Part of a small language model's weights.
Size: vocabulary 616, 15.1M parameters.
Architecture: LayerNorm before each block, rotary positions.
MLP neurons of a small language model. Each row is named by its layer, matrix (down: output weights) and neuron, and shows model dimensions 160-255. Each number is 128 + 24 x the weight over its row's rms, rounded and kept within 0 to 255.
A block is one neuron, or neurons of one layer that tend to fire together. After each block is what it responds to, as a language model described it from the Wikipedia text at the highest values.

L4.down305 [ 77 120 110 128  78 146  95  93 123 158 159 119 112 166 116 115 112 152 119 171 134 143 162 107 146 156 160  99  77 115 135 109 119 135 134 116 112 154 167 124 109 105 113 157 114 113 137 131 192 158  99 136 160 164 151  58 146 136 159  83 121 117 141  96 108 135 140 123 125 114  92 134 109 140 157 113 114 111 146 111 148  94  86 148  87  80 171 136 118 123 128 123 147 104 153 120]
L4.down625 [104 120 127 128 102 104 156 144 108 125 125 117 131  98 129 156 105 163 100  93 139 133  94 158 174 145 105  95 122 157 146 147 173 111  98 177 138  98 100 121 112 122 131 177 121 123 153  88 143 154 144  83 157 113 149 118 171 133  90 135 165 135 150 142 153 135 142 137 186 154 148 131 139 142 155  91 101 135 144 141 192 128 143 112 131 128 140 108 103 144  78 154 132 115 163 130]
L4.down757 [134 199 146 147 144 152 124 119 116 142 134 104 121 119 147  98  60 113 158 124 147 141  91 112 109 109 102 156 123 139 147 133 116 135 121 148 171 118  95 135 174 114  77 121 130 138 106 128 141 125 140  80 121 121 188  85 102 128 140 115  77 181  56 130 168 120 163 130 150 101 135 133 140 146 115 129 172 168 130 115 126 104 164  91 159  89 140 101 116 165 114 111 128 110 148 129]
L4.down779 [165 136 129 190 139 146 151 169 140  98  97 114 141 129 176 138 146 110 158 116 156 127  99  74 150 118 127 128 107  95 130 128 121 117 103 163 144 142  81 121 127  71 115  99 121 132  77 118 139 149  98 128 153 122 144 123 120 131  98 129  87 112 124  91 168 142 130 113 140  76 153 142 128 101  81 140 184 127 152 100 125  92 116  96 111 139 147 125 154 149 176 141 128 125 147 125]
Responds to: Word endings and "of". The preposition "of" after nouns (son of, one of, exception of), and final pieces of split words like ov-er, th-an, betwe-en, sou-th.

L11.down125 [ 94 120 113 150 141 125 153 112 155 126 140 158 136 105 127 130 139 168 136 116 118  93 138  95 148  96 118 129  90 150  90 138 146 176 101 130  95  94 120 148 121 178 136 123 110 173 170 124 121  63 141 129 146 126 108 130 110 146 160 164 143 111 154 107 124 116  90 143  96 124 125 133 136 113 158 102 161 109 137 155 154 156 134 153 176 117 184 100 130 126 115 125 135 125 103 126]
Responds to: Word-final noun pieces. Last subword piece that completes a split noun, usually right before of, on, to or with, as in constrain-ts, inform-ation, num-ber; also inner pieces of split words such as Aug-us-t and att-or-ney.

L4.down119 [105 136 113 121 173 111 168 138 111 129 137  64 117 152 168 144 106 111 151 104 161  74 114 115 163 131 146  89 176 103 118 151 155 135 123 156 141 137 102 135 142 157 103  88 125 141 154 104 154 146 115 141  99 101  88 121 121 154 123 131 110 138  98 132 191 133 125 163 132 105 169 164 159 106 155  94 157 104 118 128 122 132 140  84 147 121 133 124 121 104  79 132  95 151 123 144]
L4.down349 [112  74 143 150 151 168 130 110 110 127 143  70 121 106 133  77 122 145 102  92 138 112 135 156 109  94 143  89 112 113  98 121 158  67  64 172 117 136 107 142 109 139 121 156 144 139 126 110 135 134 133 165 126 159  98 117 141 136 122 124 131 155 123  76 153 110 170 153 128 129 127 142 121 109 110 117 141 125 131 103 141 113 119 119 159 121 116  70 151 103  84 128  78 122 134 147]
L4.down460 [115 160 125 114 172 137 171 111 123 115 101 141 126 116 138 166 109  81 143 135 122 114 136 148 133 155 101 123 142 131 117 159 139  89 102 130 171 150 139 117 136 106 109 107 119 153 154 135 132 101 145 108 125 155  96 158 164 122  94 146  98 103 103 146 170  97 118 176 143 112 133 159 130 105 135 124 143 130 148 138 102 146 117  84 135 162  74 113 137 134 144 162 154 102 111 130]
L4.down516 [117  97 128 116 155 124 148 130 136 112  85  95 145 150 151 109 124 106 122 124 156 110 122 134 120 140 176 123 145 108  96 138 159 131  73 129 154 141 125 127 134 120  81 133  93 174 145  71 188 169 110 142 142 133 105 110 144 182 123 137 143 136 105  99 140 129 171 122 126 148 118 139 140 101 122 116 119 110 170 140 149 151 128 117 121 163 117 121 101 126 119 130 129 109 125 113]
Responds to: Subject pronouns before verbs. Sentence-subject pronouns and relative pronouns (It, he, she, which, who) right before a verb, especially It opening an encyclopedia entry's second sentence ("It was described").

L5.down24 [103  94 108  97 131 133 128  99 156 117 157 138 118 197 156 160 120 110 127 131 149  86 130 139 131 153 142 145 146 123 106 128 150 156 136 151 119 143 130 113 100  78 113 140 130 136 122  95 146 117 188 129 109 131 101 112 152 133 139 144 173  94 155 146 147 111 155 139 138  98 108 125 114  99 114 108  86 121 131 115 132 123 145 125  90 106 136 162  95 123 100 167  96 139 115 153]
L5.down53 [145 120 100  88 129 138 159 139 130 136 108 161 122  84 134 155 132 153  88 124 143 141  99 142 114 164 125 103 121 128 142  85 144 166 157 118  80 116 107 113 121 108  98 140 111 138  97 151 180 131 127 135 165 136 178 168 115  98 147  98 149 147 108  93 154 137  97 161 111 114  88 133 144 140 138 138 149 146  93 105 116 178 141 123 102 153 108 101 132 120 138 127 116 121 131 145]
L5.down124 [122 157 154 150 107 141 159 127 130  89  77 139 122 129 154 123 131 114 145 114 112 135 127 112 126 110 116  96 115 151 133 164  84 132 107 135 128 162 129 146  95 143  70  77 114 122 135 133 105 147 123 162 106 149 118 165 172 128 147 111 133 107 123 102 104 113  94 109 142 150 145 108 115  89 126 157 155 109 141 111 181 145 126 141 113 144  91 137 112 120 148  90 120 129 178 149]
L5.down181 [124 138 131 112 121 132  87 117 151  86 139 114 116 147 115  65 191 142 144 104 161 155 149 154 144 162 141 114 149 108 143 146 137 139 131 128 154 131 136 136  98 136 134 125 130 164 113 138  61 124 129 160 123 149  88 130 137 143 160 111 111 104 137 106 132 108  84 124 124 115 114 132 115 119 136 143  98 206  98 114 145 139 136  80 139 123 160 122 122 136 113 158 131 109 126 121]
L5.down234 [153 142 149 125 130 114 186 181 103 140 183 129 117  93 126 107 122 110 136 136 138 115 135 147 111 115 155  93  94 129  78 153 103 121 152 146 109  76 171 103  86 139 170 146 143 107 130 144 101 105 163 109 132 115 156 113 124 160 133 140 144  97 114 144 123 150 199 124 122 122  92 164 145 144 136 108 122 181 108 136 151 157 111 151  83  86 117 154 156 141 132  96  71 140 110 121]
L5.down289 [120 153  79 106 124 101  89 113 178 147 154  99 130 152 119 158 153 112 180 135 147 130 114 100  84 146 128 122 136 120 108 122 114 131  86 133 100 119 151 145 162 133 115 106 134  83 146 128 161 121 128 154 112 145 109 123 169 108 108 106 167 110 160  87 137 175  75 120 148 137 138 100 122 142 140 145 132  76 157  85 151 149 150  86 145 162 121 140 120 165 140 167 173 128 148 119]
L5.down326 [150 140 110 147 152  87  69 145  86 123 183 149  83 127 133 153 128  63 133 131 123 131 138 114 122 139 119  90  93 153 157 157 124 177 126 145 116 119 115 158 157 188 129  90  93 112 123 142 146 105 194 104  72 100 114 148 161 106 121 119 128 159 102 133 121 138 140 122 155 140 186 134 132 147 109 126 116 127 151 154  90 146 114 105 109 161 118 131 150  95 133 150 117 163  94 114]
L5.down332 [131 145 144 139 101 129 110 157 148  84 129 114 134 171 152 149 109 129 128 147 133 113 106 133 127 139 139 146 143 118 131 137 105 124 126 104 126 117 146 119 109 108 102 136 195 130 153 100 117 148 115 129 122 118 148 130 164 124 122 153 104 145 116  48 127 114 128 122 145 168 171 156 114 139  86 140 124 123 124 117 115 151 147 134 138 121 168 104 136 123 112 130 164 109 155  96]
L5.down347 [128  90  94 138 155 122 138 144 149 166 103 106 142 122  91 133 108 140 139 139 128 126 112 120 115 116 152 137 143 145 132 145 119 131  85 144 135 111 165  69 117 125 175 137 132 167 102  70 123 136 114 106  94 118 120 137 121 131 112  96 156 162  97  94 167 164  71 157 109 122  94 104 122 138 142 153 130 110 122 116 107 174 137 132  90 153 158  91 150 151 109 166 158 128 108 139]
L5.down455 [109 161 161 120  78 130 137 134 108 107 130 142 129 127 146 113 140 114 111 132 143 154 110 168 103 142 148 120 117 131 112 147 154 151 132 113 129  92  98 116 117 136 120 136 107 133 104 121 125 144 115 107 163 120 117 149 121 101 151 112 131 190  82 127  80 127 159 137 178 122 100 132 139 132 140 127 128 137 119 162 110 143  70 130 140 156 127 114 120  99 147 154 148 142 168 161]
L5.down631 [140 169  91 152 154 161 127 145 154 142 131  95 140 159 110 149 135 131 161 133 122 113  91 125 132 104 100 142 166 120 177 130 134 145 159 103 127 127 146 106 148 135 122  99  79 132 153 161 174 139  76 180 131 112 129 132  99  87 110 106 140 114 122 110 133 124 148 111 147 116 103  99 122  68 105 135 131  91 110 118 118 135  98 114 136 172 117 160 109  83 120 138 104 151 102 139]
L5.down636 [119 115 119 163 145 109 138 176 153 178 102 159 100 127 114 121 157 103 108 132 148  93 167 171 119 161 155 108 147  87 158 122 163 136 116 141  87 149 125 118 134 135 149 133 106 109 146  84 125 140 169 132 103 129 145 117  98 104 164 115 135 158 121 160 148 161 164 129 138 111 119 152 114 126 136 100  89 153 152 133 106 115  92 133 147 182 155 119 110 109 139 176 142 127  89 144]
L5.down731 [126 102  91 109 103 151 110 157 166 180  98 146 107 150 112 121 114 125 164 175 169 137 144 132 117 149 159 111 150  94 126 110 163  95 122 114 124 100 152 102 103 137 105 107 102 139 118 123 114 125 128 106 132 130 167 153 139 129 149 121 111 140 146 118 125 142 129 121 150 125 118 105 159 125 185 124 120 136 136 126 189 112 105 128 191 114 122 106  80 195 128 134 158 110 133 124]
L5.down872 [141 149 127 107 108 123 111 175 151 135 166 113 115 117 149 113 109 159 158 124 143 161 136 130 112 151 130  94 142 103 105 159 125 129  94 111 130 122  89  82 148 159  78  77 101 134 151 164 128 102 112 121 130 173 115 152 123 138 126 116 102 142 146  95 106 115 119 183 162 141 127 164 105 122 129 148 124 134 154  96 164 148 138 142 128 120  99 122 114 138 134 146 171 122 149 125]
L5.down949 [164 123 105 127 106 144 154  97 128 155 118  90 132 106 120 158 139 123 120 126 166 173 105 157  87 100 138 119  89 117  96 127 131 148 116  81 133 179 142 115 138  92 132 124 144 128 128 151  96 136  90 121 125 108 149 161 131 180 141 120 129 117 126  99  79 122 137 130 166 177 127 113 107 131 177 124  93 136 142 126 159 137 107 150 170 105 116 122 121 120 143 137  89 152  62 108]
L5.down1022 [105 192  65 107  74  95 140 109 147 122 151 121 137 140 105 125 120 167 164 127 162 125 111 121 141 116 122  80 119 116  79 140 146 128 124  63 118 104 129 129 169 114  68 116 144 139  86 121 146 119 156 112 142 133 120 121 125 135 120 149 135 153 105  98 141 116 131 145 108 131 131 136 133 127 139 135 141  96 162 105 185 185 119 120 124 128 105  94 178 153 111 160 109 120 129 111]
Responds to: Prepositions before place names. Prepositions and direction-word endings that lead into a place name or location, such as in, of, and the endings of north, eastern, west.

L11.down1002 [135 139 174  99 127 125 103 125  82 135 152  76 124 141 125  97 103 153  94 121 132 124 102 129 136 125 143 127  79 104  99  81 115 125 136 153 113  49 113 131 124  76 125 114 160 154 137 140 132  90 142 113 126 102  93 131 116 114 137 137 112 103 111 160 106 121 123 143 111 123 127 100  98 115 112 157 125 138 129 126 154 110 116 104  83  91 127  99 171 144 141 140 159 145 167 129]
Responds to: Mid-word fragment before suffix. Short subword pieces inside a longer word, just before its ending such as -er, -y, -ing, -ation: organi|z|ation, comp|an|y, man|ag|er.

L5.down39 [155  80 136 140 149 131 133 140 136 129 134 146 128 115 137 118 128 118 102  95 144 105 105 159 141  93 184 108 125 134 102 143 133 125 101 127 124 123 111 155 128 110 164 143 134 126 128 102  91 135 136 119 162 126 135 150 139 128  68 102 122 145 109 153 165 165 146 109 157 118 106 133  91 132 127 157  78 106 136  83 117 150 168 104 123 165  67 144 148 154 147 114 121 193 123 129]
L5.down67 [139 131 128 106 123  85 105 158 148 126 152 138 134  94 115 136  86 121 159 135 147 134 124 140 204 174 137 149 174 171 147 153 128 126 145 108  98 151 123 151 136  92 107  91 106  99 111 131 142 152 129 123 138 166 119 116 110 117  71 111 149 145 125 102 129 142 124 180 110 129 117 129  90 110 151 170  93  83 128 110 161 105 112 123 144 142 116 125 105 112 103 127 139 113 120  93]
L5.down175 [148 126 128 105 109 123 142 109 145  88 144 131 128 129  96  96 142 142 103 143 126 157 146 145 160 132 163 137 126 120 152 139 131 100 179 143 133 149 132 137 150 115 126 117 129  88 161 141 123 106 128 143 130 121  85 124 119 135 128 136 108  79  92 181 113 146 119 115 167 116 100  91  95 140 109 115 122 155 121  92 120 130 139  75 117 127 125 178 127 156 110 119 125 150 103 173]
L5.down208 [150 118 118 142 122 140 163 105 114 131 153 132  74 107 163  98  77 102 115 142 153 120 132 115  47 121 134 131 135 120 122 132 183 186  87 137 134 112 135 114 111 135 126 183 153 108 149 123 106  97 162 117 107 150 137 132 160 101 162 127 148 139 115 149 107 136 144 101 114 108 155 114 135 146 100 101 161 134 142 115 163 145 176 100 167 130 122 115 136  79 169 130 111 136 117 149]
L5.down358 [148 161  67 114 105 136 140 127 132  81 137 132 120 111 135  97 145  98 136 163 134 142 125 163 114 145 110 149 108  94 146 152 113 133  89  90 136 112  91 160 120 168 124 166 171 123 113 101 146 134 107 144 128 129  96 141 132 116 135 144 137 114 175 144 100  99 130 101 117 125 179 109 131 139 131 102 191 152 147 135 101 138  72 101 118 169 127  93 130 189 147 177 147 143 143 100]
L5.down422 [136 129 156 154 136 151 150 142 126 134 212 137 138 153  84 105 132 132 164 132 131 129 140 182 131 117 144 136 153 119 124 118  91 162 108 114 125  91 173 138 137 147 126 115 131 127 165 175 134  87 145 101 152 154 101 131 113 146 103 151 118 133 111 121 126 125  96 106 112  89  97 166 139 147 124 117 107 130  91 144 136 174 148 101 128 132 164  97 121 156 138 112 114 124 158  89]
L5.down527 [136 112 114  92 112 146 162 141 106 139 142 121  66 132  95 114 132 166 187 140 129 124 105 128 125 132  97 110 139  63 130 160  98 147 103 129 183 156 113 149 126  87 156  69 142 167 104 147 127 122 107 115 120 132 124 125 103 118 134 151 133 127 102 100 145 136 157 162 132  99 145 165 122 164 166 115  73 122 161 103 188 118 135 124 132 137 101 125 128 114 139 169 190 131 131 149]
L5.down538 [132 154 143  95 153 116 139  95 136 145 122 152 137 143 145 148 159  89 102 129 123 121  90  99 172 159 129 147 119 129 124 106 124 118 163 121 119 118 124 126  88 108  96 191 129 121 136 132 159 192 177 127 110 166 134 113 165 161 134 182  94  80 149 123 130 139  95 111 132 116 132 106 132 148 134 123 115 154  85 134 149 131 133 134 146  86 116 151  99  84 133 123 133 159 102 117]
L5.down646 [134 126 148 123 128 152  88 145 142 122 115 129 131 132 161 182  82  91  95 116 157 143  94 156  95 176 164  90 145 128 126 149 161 156 107 107 110 123 147 121  66 113 108 106 118 135 128 128 149 121 124 119 134 174 119 140 139  98  95  93 136 145 139 134 131 160 152 127 111 163 128 105  96 191 119 118 142 158 113 127 131 168 154 104 123 122 108 148 144 105 122 146 140 113  82 200]
L5.down650 [116  93 130 177 106 113 101 133 178 143 144 111 134 145 170 136 151 144 179 100 132  93 140 164 153 123 132 127 161 130 130 146 130  81  86 145 126 170 122 135 126 134 124 138 117 134 120 119 118 111 140 152 125 122 106 156  97 141 141  97 124 118 104 139  92 154 150 120  96 142 123 161 118 158 111 133 144 131 131 100 122 134 148  90 167 133 116 143 115 128 138 162 148 117 129 145]
L5.down779 [129 153 114 104 133 145 144 146 135 149 107 132  96 137 114  87 160 143 170 125 134  91 122 114 123 114 103 106 122 137 166 158 169 147 132 129 155 132 120 111 129 135 153 153 145 156 130 120 116 141 125  66 144 156  72 162 150 126  99 139 118 149 151 113 158  67 131 128 144 112 121 141 124  82 117 119  87  71 152 101 144 146 117 172 105 134 115 195 111 133 147 114 185 124 152 117]
L5.down811 [101 123 148 136 115 129 105 137 111 164 146  87 108 139 141 165 118  72 153  93 125 139 143 154 181 159  91  63 104 101  91 135 166 130 113 140 177 133 140 117  67 150 140 109 150 104 155 101 111 121 135 146 138 137 140 163 141 127 134  79 110  84 131  95 139 160 107 106 127 127 135  97 117 156 101 171 119 131 140 132 128 121 115 108  99 125 117 156 164 133 173 106 119 147 189 144]
L5.down846 [147 121 162 120 138  91 162 127 146 140 117 158  99 145 146 123 153  93 139 162 119 146 136 154 161 137 148 107 112 111 102 142 129 103 101 123 130 126 122  86 119 134 155  96 108 118 122 145 138 131 111 132 157 117 112 148  89 112 166 138  96 158 101 135 135 156 143 157 142 116 159 180 176  86  98 116 118  85 159 132 116 117 131 143 102 115 120 128 186 104 106 136 147  97 131 119]
L5.down867 [126  73  98 143 103 142 166 112 151 130 155 137 138  97 107 143 166 119 162 138 143 157 130 117 138 143 110 151 135  76 141 166 141 113 138  95 154 144 172 140 120 144 140 131 123  86 113 150 136  98 135 152 146 163 103 151  98 144 128  93 138  70 142  94 153 135 104 169 124 148  99 131 158 129 129 132 109 115 107 163 128 140 133 147 150 103 133 114 111 103 145  65 136 155  81 101]
L5.down924 [130 130 138 112 136 164 137 189 171 109 144 117 122 105 110 120 149  87  78 146 143  68 140 142 142 150 119 117 131 125 137 146 120 119 112 153 143 102 126 170  98 138 170 118 143  96 124 152 104 114 118 109 129 100 180  92 104 108 120 130  95 101 141 171 127 136 127 132 144 112 119 122 142 112 101  98 113 143 162 125 127 127 131 101  91 186  94 108 114 140 113 161 103 154 157 183]
L5.down934 [140 116 137 114 112 153  96 116 166 120 116 145  78 125 120 133 162 110 136 122 138 159 146  67 157 158 120 137 136 121  95  81 111 133 117 131 158 183 119 142 141 166 114 132 140 110 147 186 130 142 119 138 133 119 170  88 160 145 149 109  75 139 128 125 116 109 134 172  99 116 166 182 186 174 112 136 134 136 137 174 147 100 100 150 113 157 152 118 151 122 114 147 123 131  86 169]
Responds to: Mid-word subword fragments. Middle pieces of words split into several tokens, strongest on the d in Candidate in election result table headers, also guitars, Christie's, mechanism.

L5.down27 [188 153 119 131 124 106 125 140 119  96 135 149 131 108 136 129 148 107 147 154 132 133 159 104 118 133  99 101 114 120 107  69 174 101 174 120 144 119 120 171 140  93 143 171 152  77 128 152 150 138 165 120 171 131 135 111 141 149  89 106 172  99 171 160 125 132 167 108 108 160  72 168  88 157 109 147 126 168 112 118  95 134 187 121 108 161 133 160 151 119 133 117 145 110  85 142]
L5.down214 [ 96 156 131 162 118 171 120 120 151 117 123  89 121 101 168 156 117 179 115 162 152 155 107 103  83 134 124 116 125 161  83 174 164 162  73  95 151 110 136 106 133  70 150 112 188 143 107 120 141 110 113 108 120 123  98 137 114 151 138 150 121 140 124 141 109  86 150 172 119 125 128 125 119 143 128 117  88 114 131 108 128 151 158 149 127 125 100 118 142 141  92 137 137 137  96 124]
L5.down265 [108 121 136 136 119 145 190 112 170 153 126  80 143 168 124 110 135 154 110  99 116 128 101 100 115 115 133 140 126 115  94 118 140 114 126 118 123 176 143 118 150 124  84 140 169 132 156 120 148 142  82 167 132 131 131 151 140  95 124 123 145 118  91  96 167  90 128 143 114 119 173  98 113 108 148 131 112 148 122 121 122 127 138 135 148 109 140 127 110 109 107 104 132 149 120  91]
L5.down382 [143  92 127 122 145 144 151 119  94  93 158 136  97 130 129 130 101 121 120 129 144 121 128 167 142 102 149 147 132  99 123 127 135 131 113 118 120 100  83 143 164 130 183 195 121 156 138 149 106 135 100 139 108 123 118 147 139 166  99  91 140 151 118 108 180 145 114 139 135 112 143 164 130  57 125 113 130 115 167 137  96 118 173 104 129 131  97 171 121 110  99 151 118 126 136 119]
L5.down470 [147 125 125 127 135 149 153 138 160 159 158 150 158 152 169 149 122 134 118 136 112 162  86 103 160  82 140 174  81 135 145 110 129  96 112  88 168 113 113 116 154  98 128  99 158 104 159 142  82 105 131 173 140 134 106 151 149 153 115  93 142 140 140 133 100 125 115 115 126 138 157 117 145 127 144 135 155 105 166 133  91  99 103 103 108  82 160 127 111 114 140 130  76 131 180 111]
L5.down490 [130 129 126 141 120 112 122 125 124 130 128 134 126 181  89 112 119 122 138 153 149 126  92 107 146 105  74 119 170 161 125 143 113 141 140 131 151 118 110 131 100 137 139  81  90 100 175 118 112 123 115 115 128 126  92  73 122 114  95 125 107 186 104 135  95 116 137 139 118 138 149 146 118 150 129 161 141  83 185 141 104 109 148 179  80  93 176 119 104  73 116 114 109 110 176  88]
L5.down500 [159 135 138 123  99 132 131 132 125 147 131 116 138  89 126 157 104 134 129 113 156 147 140 121 166 117 143 113 112 107 107  99 128 145 109 160  96  97 168 122 141 116 137 108 152 112 107 141 134 113 130 154  91 122 130 106 109 117 135 132 140 136 163 113 115 106 115 129 115 156 136 129 132 125 103 140 153 146 173 110  93 144 146 158 111 159  82 157 116 126 161  71 112  70 164 164]
L5.down534 [118 113 125 116 126 115 160 184 129 119 121  67 144 163  96 115 116 135 148 136 113 167 114 132 113  80 124 162 112 116 115 132 139 128 110 118 140 139 134 120 103 155 100 118 111 139 144 105 138 115 167 137  80 107 143 133 174 129 122 114 116 119 135 137 109 128 127 136 107 130 140 154 177 102 122 112  96  97 172 103 176 164 133 117 107 125  93 144 124 136 165 164 129 152 132  89]
L5.down574 [118 100 201  86 165 139 147 110 153 131 136 134 121 150 176 131 147 176 135 125 112  94  99 132 171 102 114  69 133 181  81 138 147 122 104 107 118 162 126 133 103  85 163 137 135 139 111 111 156 110 122 140 136 161 127 116 140 179 131 164 130 107  91 114 128  91 131 130 138 133 127 154 107 136 172  97 142 107 108  68 119 117  98 139 124 101 151 109 114 129 130 135 125 134  97 102]
L5.down593 [ 87 134 148  81 161 116 124 121 113 108 144 110 111 135 125  98  80 153 153 145 131 130 160 120  86 123 140  96 171 150 151 117 107 123 110 141 158 124  80 111 130 128 144 126 116 144 124 139 200 110 180 102 145  94 139  76 122 158 121 152  97 129 109 117 127 144 128 104 143 109 108 154 128 140 151 140 152 132 154  81 152 141 115 137 149 111 160  98 126 147 119 133 133 137 128 140]
L5.down628 [125 112 136  83 117 146 163 145 140 131 150 131 121 136 148 116 149 115 137  96 105 116 144  78  97 113 118 133 140 156 145 172 151 132 110 110 192 104 105 144 108 106 168 143 121 146 150 100  96 108 101 116 104 143  49 128 143 134 138 154 103 124 134 144 144 134 132 140 133 108 159 126 113 101 105 152 172 165 133 126 121 110 127  93 171 131 114 139 136 121 143 130 121 135 205 112]
L5.down675 [144 124 115  97 130 168 152 107 103  96 109 107 152 142 121 114 193 160 113 143 117 115 112  76 157 140 143 145  81 147 174 114 140 130 125 142 123 114 129 131 164  85 142 148 155 129 123 147 138 122 143 126 142  97 127 132  94  92 160 172 122 105 112 105 111 133 164 118 103 120 140  99 138 129 136 109  71 148 144 111 121  90 155 118 130 105  90 129 144 116 149 142 129 155 142 141]
L5.down705 [108 103 153 147  87 128 141 121 113 136 131 117 155 118 137 156 151 118 139 160 153 157 140 149 156 161 126 169 141 176 132 121  99 102 181 105 146 127 171 166 138 102 143  92 110 137 142 121 119 106 115 151 118 144 157 113 126 119 151 113 118 108 120 107 116 125 133 125 127 179 167  78 103 128 132 107 127 134 136 149 140 142 101 115 111 144 139 122 125 106 119 161 126  64 153 115]
L5.down812 [153 149 132 141 131 129 183 144 127  94 116 100 110 133 107 104 157 115 154 114  77 136 146 123 102 112 143 164 143 135 147  95 141 119 122 128 115 136 104 129 130 173  63 135 177 111 142 145 116 148 119 123 110 123 141 116 147 149 101 113 119 154 105 111 111 146 127 162 110 161  98 122 122  55 139 169 135 138 133 151 155 133 166 180 103 145 127 106 167 160  98 135 111 137 116 142]
L5.down901 [162 114 183 138  92 148 132 129 126  99 122 128 103 125 119 120 104 113  96 100 109 105 159 109 132 136 144 145 101 112 135  79 162 121  89 104 102 116 119 160 136 166 132 131 133 120 134 139 175 110 121 129  83 121 133 124 147 147  99 139 118 142 174 124 119 131 135 127 102  98 115 173 119  96 105 123 128 157 114 126 134 108 174 114 140 217 110 152 143  95 101 140 107 155 133 127]
L5.down1003 [169 123 118  45 147 109 138 155 123  82  95 144 169 202 113 100 134 105 130 134 122 123 111 164 106 150 141 145 140  83 134 117 113 137 119  91 130 113 107 130 138  85 117 113 161 137 136 138 101 124 173 140 110 130  95 119 132 165 128  55 142 187 123 121  88 187 119 129 128 144 156 109 111 132 122 148 147  76 147 160 118 146 121 116 108 137 144 109 102 141 127  98 145 155  95 116]
Responds to: Noun-ending word pieces. Final word pieces closing a noun, mostly plural -s or -es, before a preposition or verb, e.g. book|s on, initiativ|es that, are|a.

L4.down78 [162 110 174 170  88 108  81 147 118  91 118 146 125 163 136 157 163 111 123 161 149 148 114 121 164 160 109 133  90 120 106 147 119  99  91 116 172 124 103 111 162 109 136 135 138 134 113 154 134 104 177 141 147 109 119 139  98 145  87 110 140 116 114 117  98  89 123 111 152 146 119 162  98  97  97 119 141 135 140 106 127 148 126 160 162 116 133 145 121 108 146 140 124 100  71 137]
L4.down161 [134 136 118 122 134 114 139  93 123 167 129  81 165 135 139 127 123 107 134 144 114 135 145 173 119 109 130 125 132 117 110 149  97 149 122 145 118 120 164  72 113  91  96 119 131 123  96 137 109 150 144 167  58 169  99 122 133  95 132 103 141 116 196 138 154 166 146  98 117 128 125 134  98 140 115 125 130 143 128 108 102 184 127 144 129 146 159 182 111 146  85 144 137  92 100 150]
L4.down505 [107 139 104 114 143 140 153 116 151 124 120 124 114 125 151 137 109 115 144  88 134 136 142  97 136 141 151  84 167 144 167 155 151  97 158 136 170 121 148 111 150 151  93 127 108  86 162 166 111 112 106 138 126 113 117 153 119 112 158 150 186 157  94  76 159 100 105 134  88 161 150 141 125  74 114 126 137 165 143 123 113 116 132 125 134 143 162 165 119 145 124 110 118 119 134 182]
L4.down936 [ 88 142 136 125 129 129 118 167 124 126 119 119 135 112 133 108 159 162  89 133  95  92 115 146 120 166 145 132 117 138 117  97 123 132 156 131 128 158 120  89 102 185 128 162  99 115 135 137  93 122 113 110  85 147  95 161  91 118 147  93 175 126 113 160 148 132  84 121 158 126 144 131 166 157 150 134 124 131 123 146 116 164 172 137 132 142 142 161 119 101  74  75 111 152 161 117]
Responds to: Mid-word continuation pieces. Word-internal fragments continuing a split word, strongest on the "d" of "Candidate" in election results table headers, also river, abdomen, signed.

L11.down835 [114 169 114 111 165 105 107 138 142 100 129 134 109 137 157 116 166 127 112  96 104 166  90 111 137 136 135 115 154 122 175 116 110 128 111 124  87 130 183 114 151 129 133  93  95 134 121 107 100 137 111  74 161 148 158  99 157 144 106 135 152 154 129 136 123 103 138  91  96 150 109  98 132 128 105  95 144 161 126 158 104 107  91 106 134 128 137 154 157 136 107 160 110 134 123 178]
Responds to: Location prepositions, word fragments. Mostly in or of right before place names (born in Helsinki, city of Munich), plus mid-word pieces like nor-th, L-y-dia, W-or-ld.